Part of a small language model's weights.
Size: 16 layers, width 256.
Training: 529M tokens, 4035 steps.
MLP neurons of a small language model. Each row is named by its layer, matrix (gate and up: input weights; down: output weights) and neuron, and shows model dimensions 80-207. Each number is 128 + 32 x the weight over its row's rms, rounded and kept within 0 to 255. Numbers have three digits each. A neuron's up and down rows have the sign that makes its largest values positive.
Before each neuron's rows, "fires before" lists the tokens most often just after its 100 highest values on Wikipedia text that the model never trained on. A number after a token or word is its count.

fires before: "0" 17, "2" 14, "8" 12, "1" 10, "6" 9, "3" 9
L3.gate841:071159121132127137077059118173106103159063147103152122133128126206108074120209127148113180106145035114138083040168161112175097134084122148129124179118149178131111139134144145109088088112108144114157122073103089139080145142190070128133117121080111146104145102128175063086162111124131149220096103128121164102107094122144131140118103152129113100130116085147179136169124169162114133117114
L3.up841:137082126130134102113142187057128200102162105136111118133165127116170105155151170111078151153132165165079130092137144173164133082143097172103179153152155168087176144176129159134065114084166175160111177086162187133113045138078142089168109125114117123078154093139142141130214128074108155132117129133085152127106110138000124114107186141146187119114150073122152141092099138118160107195093
L3.down841:149121089130137183150105128058040143145130113125172052109148182119115126101133125115115186083250129094168130106133141155110080174164108107154160147109093108090091153186157110131126130170182166114159119161160118088097114139127129111128155163195109114095141171133058121083151144130142128098146135161102099180136132161140118162147084075161127110079111105122131072114165139132140171158127

fires before: "\n" 43, " to" 7
L3.gate835:081112095145130117155144099123125130094157135111100136102112169157121088142077158146145143144127065118077156064127159103067145078145113100080143137076128131119145155123104140140048110182093119133089069090121092109122142138147088099132071192103101100147127128101072144163113123126190111154170081094112168187065131170142110103116135143095120092079190056123106139168094117123128102133098
L3.up835:149107077141155151128110115102083135096127064095157123101109099128083098118135159083106140166052116119093205109102149119094117102127131133071134048140076111157105189142111106116075146138137149117093065131145132115136168135183151119130141169097108150173138126111202172154136167175172146091126078130104101147118059168106082124115087183191123146088085190138074137145140076133184142148119
L3.down835:128139091158162153069192117089150160143102067106172107099083093128091194124151123104110153192118098096059219140103132146103107169138159114128128129120072115091141156129081173097105153113133137160151134163109118109081177111128057146165157160109148126163136182174146189093149152139075080124125126161093106145109092086109086089059121143082136166121119107161116157133131129153103119153169

fires before: " |" 45, " (" 24, "\n" 4, "2" 4
L4.gate979:133105152139115172173128141111149149115084164141144121087093127121042138171131121099147099106148082124160137089153078146093164117181140154167108132213115093159145118089111125132131139136175071083091148140130073142135110155128158096124144143200139153078160127152156137153140108149116149096149095126146107124134140103108107088132149125081168145169152106073107091098167133120142156109154
L4.up979:139117116162082180127153159165058129136087166119120107065087151130030109141137145125090110149168116110118094121160109127132142107141064127140150146162075122151140152091141109089130136129144099154092089124141116159193138151182137170105085132155165142076108178165127132107091087086128098103130076101139136099165159140078100089124117107133136102112199125091134062105108096065117118125165
L4.down979:175149096141122138172128135072118199168160090126104130122123131138096156201114062093082089116141088055148170116113162097105178096167132089167149118164117101150130097135122088103158117097126160075061142148137087147177116139142103059086124132160083132137169107146154065095108147114124162148147125118128147059145092117174165123073153094090080110161138105091160134133173061134134092097096

fires before: "0" 27, "1" 20, "2" 15, "," 10
L5.gate691:137117162109193160155072093124111099122046176122126153140096149144122142171166154141109129118138172122176134089153189159117136125134114131135161106076118144065155147124161166134133090157134124158121140118077117122137111103118122128139131163155127140133072112159160160128174151115127113090128152073117130149132077139128208160105140156151186101124159138112142100184112069115088121130077
L5.up691:101164128137122145119107106123089145080112094179113150100106116139122104122141140128101142124149124165181145104150122156077074097140135100167156096113181099040107225121087122121146148150164106158177200144086127161125119128162095110195161105092151124082114146061136131104160100109170121109098178167119098110133145070136158130121160106060149122114120149153105081124071111129079153034135
L5.down691:162170114169127130088131073093159125179149054116146120141141104155072121155170129144124100158158161166125087137094095105120121074118115180194181056122167124198070184118123121093133115098132089130084151149150087098163117143107151171145068198069130117115089076114123066102120152114081157110133088120091140199154161150128168098115164135136124145137067115155091094179154166128131151134135

fires before: "0" 31, "′" 11, "″" 11, "6" 5, "1" 5
L3.gate908:102087110070072080125152092157157143097094102074140140063137120124142105111091118142087153171088081159089158119162122070170119108084095145084203152167144118122120162139134179104137150143127124201130167134145116165159181102098190163128137140121112188160112056122133140179107129103109171153115160111151098119099099172182148126169144116108188115173140195106164100089160089140107099133078
L3.up908:131074097146145175134148125150084139159157098079121148109107156135111131144131170095106072126132159100158086152130132143167189128121187128173129170090124120095155028085127179077119067120125116140210124160061080107139138087088110084103118201111150081104145128120127141157124087096128068106119105148143115153121173145098131104109084139177121082128117106111123196083163117144151116127172
L3.down908:096110141123148093178139077094173103150100093088133160191104143111191139164125125146135098111175152160181156063157105190096110111127129146145150137135154090172119144056106155129186090092115166150099153114108113021126088141061139147086130100119130136097079154126141044154097137143117106127097163167154148122102177160073099119098088135113166115111113080204168181144099102154103127142120

fires before: "4" 16, "0" 15, "2" 11, "1" 9, "5" 5, "8" 5
L12.gate708:117093059090088121210130081163130124106126090157127165104082169116120106173135095174127137100149113090155148142132135132159143086118191122128171094128212140092126109161142118162171152153143155190122145203093129132137152132078070143187113129101147111128121152131077163163123100123131075098167155131078115096122152128120096143121124173096137139129086169122199066087134128125130096141085
L12.up708:136106113145116125135078150068075167165177166110125173128178192139141144146112128134142157112175129131142146174129106100040103112157053120166135139144162165155125119139180095145152126188095149115186147098099105138119099101086104132140095120161138184167136080118132133138170122132089086111131135152129134146120155095184169036068157127134124095179146167172114095143176097107144124097109
L12.down708:115132057069113125149142100140123119072145089148155177149137103120103122131113112208127144128255126119061134174153086110129088079143092134144072129111167150107147138133148145139164157090145112158171088178137149142122147129161148167132105081149087139112137169101117089153148122114141124146130137105204118117118132104126116089075177084165179108144147124115140095133113132142187133124101

fires before: "1" 28, "2" 19, "3" 10, "7" 5, "8" 5, "9" 5
L2.gate475:077110165150140134198131145049125160155143155138131082174173152125126225133079176161138124145162093070140103086117217164103113110149142156127192103159173115118149128154073110116099168136093150121101076145056143187095146173127121133110148176150162170087129147078135087136110190179175151109097074167163105082122123155097201102129131138113166129119134102149106172125102110109142137133132
L2.up475:087130187133129141156090126047122068159114118160110104118140124134124188107096169077169096106205064127114147140158204110118155096138150148154078139091121077144103110097154068116111146115117131132138089171102140125110155174148146173175156129116180176135153153080131086173156127107102085120097181142130135097125162121159204122142134095177096168107177106091136144146124079130191170089114
L2.down475:115113117147150133088129121080113077163107066143147109110138165158135175141124101055153118141145114086126126123152119127124082071080116123141131097132145134175071172095055140173088136033125145174060139102128104110100205127137162095126108141149083107161111189166160141165147152099157108079148147107142078110141174142160154129159151156141075122149152118169158105168159152099107125118102

fires before: " |" 50, " (" 20, "\n" 5
L3.gate646:109182126100105166140135078127118107118168065128045147120140184111147137120158133148146149096134177157174140118146090088054129144120130171151173135173121102125128159144118175144108159087122158121109139158182123067133168130069146117109116115160130106103102170157101101124116081111129129171145000158117141124127119115121069112141136072101121136154067146131100160097145118084094234073153
L3.up646:174126149126090161135178095143145083101155153075096150110171178120137130100149111128108121123114155149155131091137165126112127112118120120171163133166110112114124152173133060166099185083132115128082148104162137091139137090075155112080147123139140102111108183188115085140163095158140144085168096142111132155182115141128090083120181071124154145132107145183140190092151138062112149111138
L3.down646:144174132130156099205093113109184130120164106129138184123169137107076080179164101095121105095118151105132052166136160090084125125153115099163156065167093100089113097121114169160104105128121152101122087154154130123173105136128113085096104144143172113139108133160089135154146053077113147126155095119187106099141130116146131127188115081121071183175147176153141130127111111063144135144166

fires before: "6" 20, "7" 20, "5" 15, "8" 6, "9" 6, "S" 5
L11.gate157:119099115094161182114114097152074114110121144062086047122142140105148107105119176059160122171139159221206134168121089098140115116114136097131197053134127113144097084148099091117084139185181094123128120073147172082107100120168106103138092097104096163169156144156147096077111108073070110139074143160106118100146138078207142102125122182143101127148152128090126123142168128167106087139158
L11.up157:168123123040114117127161115087150122099083110092167194108108114147122115163228121141145121128131131094167141102139142156163130132134150098073138079133108111102166168101083140093117134136091093101107119170104119083160170126087053128090188141177111142114086080028082136121133102142164108090119207113117134149080078177121120064139129173183069159146099112171145154150140178158105088152128
L11.down157:161099116122168150115134102156161115071123182134147137096141092099096133127101156123151144161134141135106117186090139151126118104214138130077127145095143099145095119085083157118081093090152086058173102119109136134118118131203097122189157099120098139125090117134133132157108124132167171111126132124095156145113123160158078097196123135136141132085057129169132140178147163171108142173104

fires before: "1" 35, "2" 19, "7" 7, "9" 6, "0" 5, "s" 5
L2.gate194:129152148185127136135161114123125165139099117130114104102091134110116154141084137152088112109169111100131155105222154122125152146187119128115117087167154130195131107107113119114111145156136115181163119177125096126146186113058131117082150072225124141111131150086056082136161129156094086077099083089129101140200148097193129153159161163114118181194152116148135115112129105123130141141131
L2.up194:177135178173134095101141079132053160166127140142095106098106110123134108125057162152090123098189119115114122115129095113141157075180139149120082082129152113151145092081131097124105096143104027176135101135155088127147120107129123128100072133220107132134116168072095083155157132113088101114116126123121129129145122104162140114158177108094100165123127119106114091145131109109163178115126
L2.down194:169142129146136196133184166112098120040113127091140133128154106111107153132087121134090108085104099140094134142077177167117096155135096151090091186105123119120142096143110137114094111143130117139110197140144098155102103173127157082142121084165143069190075133088129106089108137170147100104169132067095072107085149132120135111166127099117083147118087085135098121115164133135137074112188

fires before: "1" 19, "3" 13, "4" 11, "2" 10, "8" 6, "6" 6
L11.gate230:183098141074171119108118158093148117176090072130127146135153143068092148130132160135114112098139119142132162120130150071152187114116148087151129089116084141111089165152090083108138087134093137146133183181098155135165116183152158121101220154144104143131143132136147180148099110118160144111146162141102162163147161091106148115099087089133180114123142098092135152133137115166154174114101
L11.up230:110110149137137115150140135094115086128128086170103148126179166077122176116112136168067072171172101090137113150129144104046132127116102212129170168073104120162133126096078097122156116148077130160112135117081169158091138106113137199134151098139113103119126155134135087124131145095133077128112147096112197158125167175101192133136159115202179132167165118147137123136088120127148125126122
L11.down230:134149097141140148151085081146147130129111156134131158150142161088090129142066117124123114107055148086084143186161103111125109129124108139130144120127160165091178123095116167171099109106186090130147187106201112187152143078136159147107131154227164129143113190149071134079098152142135136157118123097122173168122152173094092153144222156071113110168154096146188106143190154148095159122160

fires before: "\n" 100
L6.gate745:082107131170159168124164111076160137129173144100122079136119086186122058095098124138198158168097112186116080124115158113124093098131073166163138091182155183086181113136155134164098084152111109179122100069120176170116148185137137118153074114110122099151125141174167066092095134063092091118142118096168105107126122126107101103136052120150133097132134131141129137120138166132188170092168
L6.up745:105106058156119123129187066081131071128109115157122143100121056162098097149132141056134071113134128200156168130122153123130129088113166130147182076121142153123127111112155133092129133133081180170201108124054111196133107145159101122156115112100149094143105093067111096114116079114066132074141183110107118083098108123176051092149086132126109134167169168165149119173099112125145155116129
L6.down745:080157089134086118157125123136155115137129111118109149153158090135089117127156131137086151082000127055120124084113112201088103124126122116149125131133135165145100063056081150137076079090159091109113134103144177171092117144087106107121155131056125120119164093134135115166134127155139134086105158159131180095143123186190104132119136085050121133162162134113123146101099130167134177129092

fires before: "-" 80, "\n" 18
L4.gate906:149103124156144153098123172163171070069110107101128164125121138106119144123159164165143140151126080119097153148117160107102140123103136126092113159154107180150136136152092169114064126190086123185118079091139168138110130130166135097089093196102173162161091162075110109163142086125153121173104089110105128172136155084127137127152159149070084126161136077079151132129101171078167158064048
L4.up906:148092160117149132132132134129148124092109142116101223148136187107088154172134152171167135149157160119112151150092129112073134065083087175106117130141138167116134116148065169134129104144152175147140060052208171145133126131151134107102080210054108111145079122096113110130115091140182096111166123132136156142175176121127170156147092137108029186097139108064090135133129099152188128133093
L4.down906:130148114149097152152179146148144133150126124144086131123143157154117127196141040155179190179035188131081104124092105136133132084061123198092148066128075142133138187170146153111154167171089106136092108065190155131169138127058081142088052132117149123187140150131129147119180165165178169129088113148108165150156139125104129139184132084118073126151119052122122097186153118153167123081118

fires before: "0" 24, "2" 13, "1" 12, "9" 9, "5" 9, "3" 9
L3.gate68:044103106100108180132115152109110139168124126126117107137139149157127130099101124160149132140142064181105091091048073179168174053132139147123100175115083109093136101131151095098129081194183116145175141130092129162085136166093152145127169123131156126115152162161167132084160154142121117094127137142142085125171112094173099135050144150165118094120093130133133125146165193177110170143136
L3.up68:153088113155145159093102113114103176120166116116118127109125174099130062126151139217134105106137152143100146200143144136151154086140121119124187063121077129149152136131117097131119147175167129126121161135171097135171111123129139100169183150209142116120142132136075158118164146152104107160091147159054081123116071125130114183137124146118100107091080041135125075125162149149109134213069
L3.down68:051109109129152161086126130108098118129097160138113200132098117113121115120143102143082131066138137153135097101104087140125192095190171140018167097151071036115126118134153125182182127131139098171111092108110115163117104128097143120133121166159082121148128088129114124130166117125184144104144210151106130164119112144132079168133147165119145145130122089135158099153179138115090173199138

fires before: "\n" 100
L5.gate162:132151118090157152138170105094112133124131138118125133115113105187142162140162146203107169097135146132081107069211086097108120034148132101094132127068143125093196119144079132129126115112137176100112107075157113122135115150160162083110123097096197191105152099111186183118100086134175099122115150195160066141090105110108073135100117117097158136192110099094109125079080156104175135121128
L5.up162:176127087118175140126150128078159095171073133127092125143162092142170175131182150174131200117101095119107121038114166140125194100089127143113182124092149112125135183154092178206165176092073136105147131087142150108116129148118162135188148130119120146102158125127217186143139105107105114120134102136088074155084112168170090112124099122110138145178114122065126103120112113165148104121110
L5.down162:132146132167206110189098166097136110179096115123165122112123128126111111156134098194176186129117101156083117081173184171111095108126176167164104120164158130145161134088130141101204137158143155110092107159130116111055100132177132103119150123069162165139120170100148101079118157130096062100148125133116116172105070158094090125153160109152187081139146108180163149121107108109167133118145

fires before: "0" 16, "4" 12, "3" 12, "7" 12, "1" 11, "5" 11
L3.gate390:091162128135131147183078122120119137119141158082151075108128122119126099143154080106132191133152079183164082113176114110106099121070061153118133089167130157080213128095150119120058155147188140144154110091126110089126143145088098083077163120175086105109185172183125153138148137102095113155133124134084110188095111139110116121150148162082150057117099108155132083156123111155140123186109
L3.up390:081117131071162141097107132143110090139166097146109151142142155155150098137147111146117140082192094075128104120063145136148116130159118165110131193093180126150154172154112128115115186141170137191079165160153127083202138137126126149113099159092115130134163057132134105113127102128133130163120108121124130137084138109125112181146168109137141110078139132138097156104190166111123172117081
L3.down390:153134131079092182101120102106077115106095129220106110114099140121113125072166169074186114093186107143136120124030105149119171106139122090106136199134069078110110117137118058138088126123128119134143146110148140111122184155113155113155152169155094070109128095143150096115154130098175127155107173122119071119162131122149075209087071148126154161109136102091126086065132142153117152103110

fires before: "6" 14, "5" 13, "7" 10, "vi" 5, "stock" 5, "rio" 4
L4.gate841:142130078106121139083103120108142085145129114175082169133070122111118097065124121110097188158085132106182149184141114169144156088134170124089164096109113173149147215114145100120097178127151075115118159125102097102142168146128114214112075127116163182121144151138111147139148150059067173117045103111067145136149090093064097080119127101156099089113145125108150111152164143133122141143034
L4.up841:097115182137084100052140166103134132083117111089078175186136075134128184114092149170163072130104124150124152097188135164157161132097142096119110120106100142154134115135098129126150113113173123139131154151181149116089101147116076156147088071098120053128098195109114198131121190116185072090097120143100111086114149118116087084103104136087128114139117127128143134137126116105090154128175
L4.down841:129135119123106126169133102141111112163164125090083134136169127140119113112118091171164129129137069196151114130080142144170086120120080048142073077115141133153108148156167131119113118156117125124177090142127114082102066121128111180084167058083169113149133091192110165142151144111101154077132097170110132092166086091096156111167136096142186136083152122131095077140142155121117080126087

fires before: "3" 74, "4" 12, "2" 6
L11.gate874:139147078152091155094080092095136123123144071082203159142034154125164102127124065158123157157110143103112107098137115133127126085132099176109157105110090141109134115114148130078165089156093103163098126168128132084112132115118162139168150084078119127118149149128138107105114139131140102146103087144110197151066159103095140143148094099123100177141059089130145120133127137105126137120124
L11.up874:144149159148166189145117169125133099132099094107165110149102135146131142114155026120109120109150118123161152107167125083172127141147156188155106149115138145099146170157162135120203124138059117094075131148087140108145124103066147109141142133148157113115172070114127098148207094133058093114093099102156153158090165089143123087153133158144107159105105122143142170100148064142098128125094
L11.down874:104181148078164149070151129148113124120140099119179143152116087114125144149142112044116146153067134161164090108165142158111152164169072139139134132080107122143143104083167112150133082115126140119099160225192119173128135161106142147127140134095130151088092077076179113136182196163154148095126168139136142181096151142062170163116103107120120144119191086160111124187109162105100146109092

fires before: "0" 23, "1" 16, "2" 16, "," 5
L3.gate268:150152158086111108136136147145120108107197134097198032143130113118143133127153094152154089148105132131143177152167058144069137159104053134169114188180124149111109109133132189096150180160091174141171133178119143121131083103149139092059112127123115117157136162083146163098143116187130139159090127126134113115166140091138079110119137184204157130128164092144134164167149167121124134145129
L3.up268:140087070145077109178155095115106097075115120096086097134167100168097113125138138155105110090124086123146140154095125163141094091164220186143115134134130159201136150120158163108123053133124127166169123131121147115113128114126147138105086179053140156159114098020139136088098104130171111070125127138165097085140122165054103112117095120149153120124068159166116168120114097119090170152175
L3.down268:133069130144152094131195059145120133014137138131114105112114127177086118107123107105154192117117150198137165133043136116175150108149147145158136073138175109173044128128088121177159136139158139083105121098121203086114111178091127112100153117148138181183118110089133127116159145093080158146136198138128109115122102165102116145078115119149110066101098163186195189122066184141108171106185

fires before: "\n" 100
L5.gate978:196071181160111160100201167088190107159127159156123137130153080135075139087175134153184114072122148128076145079118131121133092121099168143111106105082149139143139086158121078104118122166150167155105150142101189146121135120145155114102184153181170118137129132117165125094105112094112113060105127114165145146126147072063102131067111111073182116130092176085102161201078095123152096107163
L5.up978:117114127147094169086213163114160071182133129183089094125203069147077137102180122125146154064132153112063131092092147130158083124140131169149136143068136128127137071129136112049144122142168147145136164111103228195123116121110163126155141113148151124134122132102150120105130142086126091062111136143131154138129113085091127125073123098156155077110114180100110157223086129138169114109142
L5.down978:079147115142135184120171134111174113153150096141127118135164072104092116104172105130107158095000189128085123122084157132141136095170077147117111144085145106115127091108135132057139100119162132159157135132117197144142127124161115079146118101153115121151094149113174116085114194093085122064131166108102119134093112109097106138111125109187137127124133138118094161126156113138160122066121

fires before: " |" 27, "\n" 18, "-" 15, "7" 4
L11.gate763:155129191065136158139140126116134143093154162099170174135142121152122147177162124065110129111156139107154143183147076122133092137117136152115065176180110121164138122138115177122108129146142152102120157141160129128099109162141122116099146158121111147068200116146099082124096124104129113126183122101096087143111115096115174114147150077121148139162150119070145141110147143116088143161148
L11.up763:112082063073154197152153117122118104103136134093116178072101131146117131151118087184096153139154111125155158138047129096141168131166147126107162094143105088172104134127129154120220121159115118127131123061138108129126167175187138110145078129115125131137142129087126125113114150110143119099102124118160139098134127135191096155163121095106146142112129155086098132094145165110081126131095
L11.down763:140159145167103121136206063133096073138160081145161105100131096120096087121196082147141117143000091133131143111165116101137150083110152162113148130143098119138176160085092122090143063150139090165139114095144150114114123124177090163172053118095135121138115091145085127129187147130162127119097082073129132128134104077136092115154172169149149041171122151134096145143130133140108145137131

fires before: "1" 32, "\n" 28, "born" 8, "7" 7, "2" 5
L7.gate591:112113146103125122147142149098149088198053167147125101030098112127157171152135141123169141091206081147187153119116167120133164104201110166161111167169114098186095146157156137156186128113099146169115083104154075142104176196124080150125137119123089169104133146121157066107166111152123112070154156122106135152148105156141084141133109073095127128149084071158038158130126125143130126100096
L7.up591:082063114160146119115166158172105132135114170104145026068108166135110130163096110137160115132094137133161123160147086154154064097170112112108126113139151108081123166110153150080118112146128134165118134106164117157116133115211070159066114087176081150135074155158080088107171079111106129153049064087075129140145146134113128180122164141060096113148110121144137100122148122198099110156140
L7.down591:134134152125112178073105086129126123101137124170198119084154113145093109113075102132103085131167121116099056086147079194134078152121133111149080062097115087141064074139056186138080155125103109079088129152138165151152116150171099071145143118189059170170125133151147145164087135130183146144092094175180125203125150094145074106159116130109088120107170084187198097152161120171145162107085

fires before: "6" 28, "7" 25, "5" 8, "8" 6, "ma" 4, " " 4
L3.gate544:145165125169120154053039135158091143148136178097113175141147145119073086111115105144179106183108173130100132085163087127104208134133149101122092155153100096145157088128126161149141112116135139137167129123138118151140094186219153104092155099142089110142150112119120118136153175090099130083088179142119085063162128148145142074091151132087112174074128158124105101159142083162180134124128
L3.up544:151156166105103139145134172085119102114191163126137124144111118103164107075120090113119141118103097100147102130221114076141081186092126147088144132115092150124104124102118182137122092077150097148191145096148138157060103156118079112138111133103134150155131093100155170166119152151152139144104082178071120103127149100154093144058091123129120132120074141133134098112168158206051123143064
L3.down544:117154146178112119139150173134063136117118120105197140124158145168145090181088096176188137199099105130175036164154089170203183142095104109147137139111102102129122160141117126100120092094136072144205124130103070092086100178112129108121103129102138112099191090110099128170149089086137127129111096111171131122150169121157109137153143125089078095107134190106129074112161113180098100107095

fires before: "1" 28, "2" 15, "0" 13, "3" 12, " to" 7, "4" 4
L2.gate47:127129157117069103124155122102102129112068123103113107097183129131140155113059107128113153024127135108054159046181188131132086114159090100172114110089168104137053145171132084144127125171119173135114152134077168109147136131146119136107134120118164131124111146132138126163140131087103135112109101131093131148072106105110155160138152171172137176120092144151146150151146083122111160086126
L2.up47:073167157173090064152116105086142149094104152171113085109175128111105129114153143097120096040184138122143150115130146128191122108118144157146159071142120107133109081120130079171125115175101166147083152144076170131089150178174097097162113111134125117169157209137140130133109124113129182081151127180147124200115108122152106108155161172157121088123117100097166154107177114168160154077061
L2.down47:113173120098100140079189096113137115141123144105129126096177114125131197134114172134141170105089118117088118111141223122144039091134118093139131123078095113160092148119082130168141163112134097159124128146124154129125205121092138133055104131138120084119074180179147119160144179072152198144064146113142112131125120125168172118179178160096127147111108142113134115115168128092120130122142

fires before: "\n" 100
L6.gate989:105094122130170140120179126088152102148131100141109130120162064148094105093132122157116169109051180081112130114057207160149102094162114128142122150047151102164077135138112124127130109123179128172144105114082177134077089135158158133127156108133149096193166132138164142049153133111117121036106196077108132115093047090079115152085088127141165130130153170087124172130140090114170097099176
L6.up989:087131121162136145127174144144170084160160117153121111091194060150078096114197097149117176084042185119070127105077195142145120100167073158142125180078125081139121106127104128093158138075178141179148153093100218151100100131165169138141129113119162123166140140121180159077140161077105080074119188117109113116098107104099092167083124107175137102129165149111102179159148122112175107075143
L6.down989:085141118153137167088151102106157117131163052143122119117146090139111092145149109138095155124000176117085103147128204115131137053161066156139149128094099123111122119096114139085124094079127126162150147122125173175147112132150153114147118130137129115132125130104151121091188172084099109075124156131077150115091124140113127183120142128177131078132143139148127138120158132119185111094115

fires before: "5" 22, "4" 20, "6" 20, "3" 14, " |" 14, "7" 4
L3.gate970:158126140114118140081098106159112135127096124162085142159127142092145108113165139104100125219103122133127164103176077093116133119104125128117164135149107120128137109109126128092120201082118100110151140134170138100124095149162174089111167136181097149128116124119130142100135083120104098103057094154043099090136115086095114045156157140097130168173156150095132160204208158135104119180149
L3.up970:145114130116105146073133165070099118118169142071150169136096137122121112196137120115164112092125065167167086158132100107127121187077130112130123172168130112105151096180108128097144150102073086134115088130172071127123096201118143167125155096140147050129115185052092151169114150130120126180144180071072151105087158126071133105121093109137149135126142126100098124166178152158151154091090
L3.down970:159167105190177096143092069127110156140139104060113076158186127127152168096140108107088139144066119150123139126181114080106170105087083155124154119133065159129151126117181096113165165120079112100132086155121115126154093131140131110132141139116049119076145104143097108142173131071186129102125152133091106066146088034100139076183138161151127129149129084147180131120176108141124129134153

fires before: "0" 39, "1" 24, "2" 12, "5" 7, "3" 4, "4" 4
L3.gate158:146132156170143125063075105113098145108136093187134105190074112122099128116099093112171102108144143173190160078104152148134090177113076171053155162198118191084140072148123136109107174151128156099115153116099138076097120106165087151074091129132146139165142128087110125106138188153122119083147109096053148123163127141158119085104137124142059039164126054134157137129104121120088141187184
L3.up158:133099160102092074106156100161105123112153165156052114082046121163146142122185155125144108134092153175116119155142075119139129087159178093153120125147140120133087172087106190105163115170082060110156158139144130148105133173122166101120162092164120133134124125125133149106147085136158165143156071124116068171145158127106080116170127147100126145124089104117148123106123128171115145065112
L3.down158:117114125135101120113179084119127151137156122127084132149106131157139207134130112133138125113149188130102142147139075089106133131097138135147126077182137095172132177146177145125102125134132096135141193130154158131164150195136181165133097146177102102170184170100141155130139104155101241075146072146134081139170141124064099124110149140124110153091116156123097118127101146157075123103096

fires before: " |" 24, "0" 24, "′" 5, "1" 5, "″" 5, "." 4
L4.gate986:118062097087065056082088085127178135080141105110090062064113187155135162109094137108085110151168157101138124129124162194111139109128154137149120122171084132092068094147161138088136173153133123143150124122139094174136156117144099166168052111108145160141085114066108141177155110143129149150160096165115151116073142146188035122130160081139120138138144156195105152069150160144122173117105
L4.up986:145120109155101074088093049105168121131111104141030096082123111120154135120110111082086197105149126102151085151121120157236175146133161107182118138074101136101112131094115109151151121134163188147093140190055153126147197138062104127147127098118134140147166070125168110163157118148099118046150129127171101110101081144138159127084143138118113112102075139132135147130104122148151142085144
L4.down986:126070122096150121127144158185162116149213127160076155189139148129133223147154150117101138139125153109149147119060105103157146123106171162124149124178201131120104072107080130093163076132108119141144152149104172111127153057106113178147087149173099181123146090140168112146105129076087159115093070055162115116128129065091093061146143092127129104111118123152159136103146129117141147100084

fires before: "\n" 83, "9" 4
L6.gate94:151093111166144153118150080159109172129117104136085092136127065156062148105181162121122158079179159115049123113130127130083147169117078110158114118022121145115144082126152115126119070206126175183131073093118158095056173156125123088143077088155119142173139132136141142100125155114125113122132115141126158165173125157072146142128100186122114109138104112116156144117111119111113103158183
L6.up94:133091095150137141143138167122125113154084202095089124047163069141158148131138121101116121092113166106126181127078236131121093091136170081111160178090119114121127100120164097092103100142116149154094102093094154189185111058105133135135100142116091185175122079093143125121162127128108126064138125079126125180115114085123056120149148136152141113075141126128154165119118144151115134101142
L6.down94:099117073214166169135094131105120104105120164142124135121128106091146150106196067147096175095073132120115123176116170111117131138148180103151174136077104173125115068132145135097090112139092108170166105092103136185124121109148108151064153158164119090126158114104165102126179179087049132112152149088108091148088141132131108141100155079124101083131086128191169138134097196172141123139161

fires before: "1" 46, "2" 10, "8" 4
L11.gate649:114121184141147131133127168112116131185181117135162149101135121135156144097097153079135187100167175096151160140117194121069099094141187101169125119091120116136163103086124101094113128116117138167137084145111086108119117118138145112076079139132054138162098132176206059119156155093111168166119143090155093107132165137107081160116121084125112163106142114153033220182119091115130093079130
L11.up649:115136150150113133162112139035085164087114100142148114124115131183139180151103109111133137148172139141111082152064170108189085170147127125104182161098156101139142079081120127096202115126083105090118089115144124083046169151122084183070109176179115094151159144122154102161144171134164081108109117103175150087127143101145129171141109133084135189100144102124119149145147132134198094103159
L11.down649:152097137122187112138166130120170113123148119120138149112097166086078112108132088137116143105058137187164132119081175110079105183170103153099147159142174072126144057145087120049148191126085182089080092144164129039099134117112120132122131119159155048135091064098155150108136136118148157088150150091150119124131210126133179192167118056171153141087132098153087157191158232107103100115134

fires before: "0" 26, "9" 19, "2" 8, "8" 6, " |" 5, "s" 4
L2.gate119:131099132123117177143166106125135111135108174093152109078159147123087137139170121092121078083093113119060126109096117153084161193146103101147111108145156122142157088113141122140075119093161111189145210116164123196088123105085144142162169103137176089142177157222144176133148120128149158161090139142127160163124154133165115161113154110145134113175132146190134080181140098129150191143093
L2.up119:124157117090074155139132145120109059180092138185095155144116144121143119136168112177123071179118104069071056115143079072190126123137104168125196156110116131118094106152135118110129124159129141120096144141122143110205145175140092105106123149127126121115135108058165145125182132104123112111088128109181115106129137146114189106124107111163142120133132108148200135132137161139158126128138
L2.down119:113137169063158083127085071132127079147126147148124148092184106088115140111122131116098130178157080077065127076141152167054105136135140165169120125165083132060088148118102166191137102148145099160094144103100147140110161114103103118129102134064092097140134158155135166141161191109131179123118104135137138109138128168153148155124142105110095082089109133125168164129177158081142130173063

fires before: "0" 30, "1" 20, "3" 7, "2" 5, " |" 5, "5" 5
L5.gate966:117115091113110150166094107101131141126139104117138090051116105084165106138146143159069182093151143122117155118065147168092165126118123121143144138127099168120090176134197162137131110116175144149132103215080203080180091149166068127147058116104141127139137072101102115157164065115169147109129109065098144177085085138137079109109135080169139217125080090123080055078115142094153158094128
L5.up966:107167161190091104155179119070151127139153099142111142097162171160182099170177138098128176111161126121130133131114143144113115153100145161211118166103151084138113181120142123050139149133124133145091146113069105069193100145094131091115129136128124171138178127152133100123174152128144133113133128162152206150073119135159120103157136046096071087150089103140102141101140147099162178102149
L5.down966:097144123107106171109071165127126068092148117174129156144076101159119100160133163131163141144161098141171150122112122136171098135133135135118164109111136148134113167101111116126116138076138184153118168171168122164120168107117071069213142112123105093137135151099154151126114137079169170094121105100170079151112151153126108086091134135119120142142131135109160157137176156183075105132105